python train.py --d_model=256 --n_head=8 --activation="gelu" --positions="alibi" --bias="all" --init_std_o=0.00502 --beta1=0.93
MLP neurons of a small language model. Each row is named by its layer, matrix (down: output weights) and neuron, and shows model dimensions 144-239. Each number is 500 + 25 x the weight over its row's rms, rounded and kept within 0 to 999. Numbers have three digits each.
Before each neuron's rows, "fires before" lists the tokens most often just after its 100 highest values on Wikipedia text that the model never trained on.

fires before: "ed", "tion", "er", "ing", "es", "e"
L10.down574:492518507513491513517503522494494479508502505479478513526501528485501492479471493497536502491506524457510448524496496511460455507502483484504533537556518478506508505507502497517491508508527500530500527525495527513484481514482543520515451509443524537537484499536521484482478513488507480498

fires before: "\n", " "
L4.down114:491497500501472433489526499540509500511544551465514484499488527499505472507463469494482479513493458519506504498467499503481499545504534514525514536482489531531501528482491480537519503490490527491496524524534498485490463499487495469540463490477531514507511503510502515549485455468475498490

fires before: "ed", "al", "ity", "e", "ick", "ities"
L7.down922:555509484506502479527481516485497484529524503474492433487468486557545524530480551500487533473420472513552505523513460578523480456495523476499487504481534485487512540499504519466508485478452522500516475499509465462467464498466489475524464483480547517509498512487505502532497511478519492514

fires before: "s", "ed", " York", "ing", "re"
L12.down782:515504511497494516475464498500463472489483538493540484527485532508477480521463499491499515494491528531471511502477512526526490505489449500482495505503543509473483505497471510456442471519517495504554478467498531498548491519505506511461496513456514535449537521508471532518522490510483516519

fires before: " |", ":", "s", "\n", ")"
L7.down861:471467495477468491462509546513487483540511497537494474530487513471482534445491519472489521471551467548517522492466512502506495521514514519553492501499523498502463524441514531530442484466496453506525476517499486488506470467475490506491502497520464492523509531489520495517481486530476550472

fires before: "\n", "tion", " |", "al", "es"
L5.down950:477530502538454487481497520485520517542487540480491459508519531477532560500473545456533485543502493509479480499533519495517509480501481475521505514504520492511514521518518502496474483487502460465498463490481522472486513494487485523447460507477543521513479516498523447545523538525495504491

fires before: "se", "an", "e", "a", "ian", "ium"
L10.down525:496493505531511542536504523465493541451536518517513500516452518509521490531498528519508502499500494487484543489512472518466473495515438508515479489503468562466559477526543497517457523459500519463523542496504503490491464529558469580521487495506489501526503549475504479458461490481491506522

fires before: "s", "al", "us", "d", "an", "ian"
L5.down211:538483522554496483541479499510491520487480484428498518477519497509517502492513501482506541477499509540475519532503544423471504478482524528515491516508478521516460423496484521514452500505504529485469536490514512494444442530515493574518451500486465498473491501539508508485483511504462559553

fires before: "\n", "equ", "ze"
L2.down477:496473508455518483493509543489449471480540490505505527522526520455530513483506481508460534501504509460507538518468507518517522488512486536495480502513467502493489514465509486513495482510471510494569515521512510486497491487455458496518477476495522475479444539515501491539493473479488465504

fires before: "-", " ", " to", " or", "\n", "ly"
L6.down470:463519490506504495541515544498511532511489512497464508517488509516496508471523532486515502468477485489472543532527506509501482481485502456485488489517512485531489499481486498456521516456502566504485581538495516469523483516475494506536524457489518546502494524512473545528509545459473493505

fires before: "\n", " |"
L5.down347:512517530507450499530481493522480469487556511508503477523483540502535529496516479503468543533454493518519503539488483474546518503486532519499537501492500502508525466519524518497500482512496544496530538468505465501506470437490491534533478506513476533513513477490490482542450539485480464523

fires before: "s", " and"
L6.down969:544514537535488473489484477495463516535519472515516517520481531518535492499497467485506497494510537484537499513473507507521483499520465537498461480560546466511492503472448474497488455538540435490497475471476496451497509487481508514491472461506476482501475525512517500509490487491518516480

fires before: "ed", "ing", "ur", "m", "s"
L4.down359:536519525519493501463464522455494497529499465511506465530526480557527512469448467491489517469506529464488512503511472559505532491446488542471483450549485497572503498510519511513514451489469526489453491536449527531541509490546459502535488503483469530492509468517478502529494536497520482498

fires before: "|", "-"
L10.down381:502513505506458511509509514437528524489487462521478518507461473506491454510494530479497507482496516483503504528518503519507530487513499488485513520474503519449525519458552507513481495500508586497491535487491480509529522526514474526515517517526535525536496525501490468541530518468468500489

fires before: "\n", "K"
L5.down509:505474496493473488466532510504483483526564445524493507454512459501480500489532515549510530468528503489476495520531505483538525497514522515504454515540521474507487449447530478476570497528490529490501476461464493463547513490510483453515478435470563471523494554496483551554489495495483502497

fires before: "|", "\"", "==", "\n"
L10.down339:529491490495475510519466487441453554510457480496517515458442474469535496489526452436525461461498546496486530557531475526513534473489455520521504471466519499505502490518521504479514510537482519482484465498498490489523508549507493535508507514478471479555480499521548499519536508457509470506

fires before: " as", "p", "s"
L12.down706:556478508512498490527519483545473503515535484530472501546521513473496504490457533487494480473438506535520533511500530482499504521499470498499510503539464472497555509516419488511505486457458427501499459514462532499541478520552482479539480503498507468531494501489494508514519501519527526527

fires before: "\n", "ul", "ish"
L5.down886:497538541503487507517507565492418525497487527487530494459501542537499536492492452533498502486494534506465510499498526512500515457497528488516485480512504487489459523517529537527520514491493563488468513488494526541513508522474450535499490484514521540509458490484512527533503464503499503505

fires before: "ment", "ed", "r", ")", " to", "e"
L3.down624:486493478500491503497491507489477469529473533488514496462457437529536481535476498456508545538503494482517496517480513529509526510504530528486525487468497496534503495471496484476500511518489504496517493507523491493483460483477498470557471481495565539484466491442503474466532483480547548448

fires before: "\n", "tion", "ed", " in"
L2.down105:520524493495467514480511476479488492513488476493511540493516493457456485501502513511493487514485509488489473482465555544519458508533490463484524527483540533515545512518496501512521529480524463503482511462497482516494467561495466480532494543501501466497510450528516481464519535503474514500

fires before: "|", "|---|---|"
L7.down446:509479522516526525518476469492514491469488481483486465461443467514553529519496520484493461495471503506532556557495503510492544520458533518468490486509502516510541541511491479472502498463492563527471513490474504492505524541488538534538501505525545521483515533497468514471530541454465460457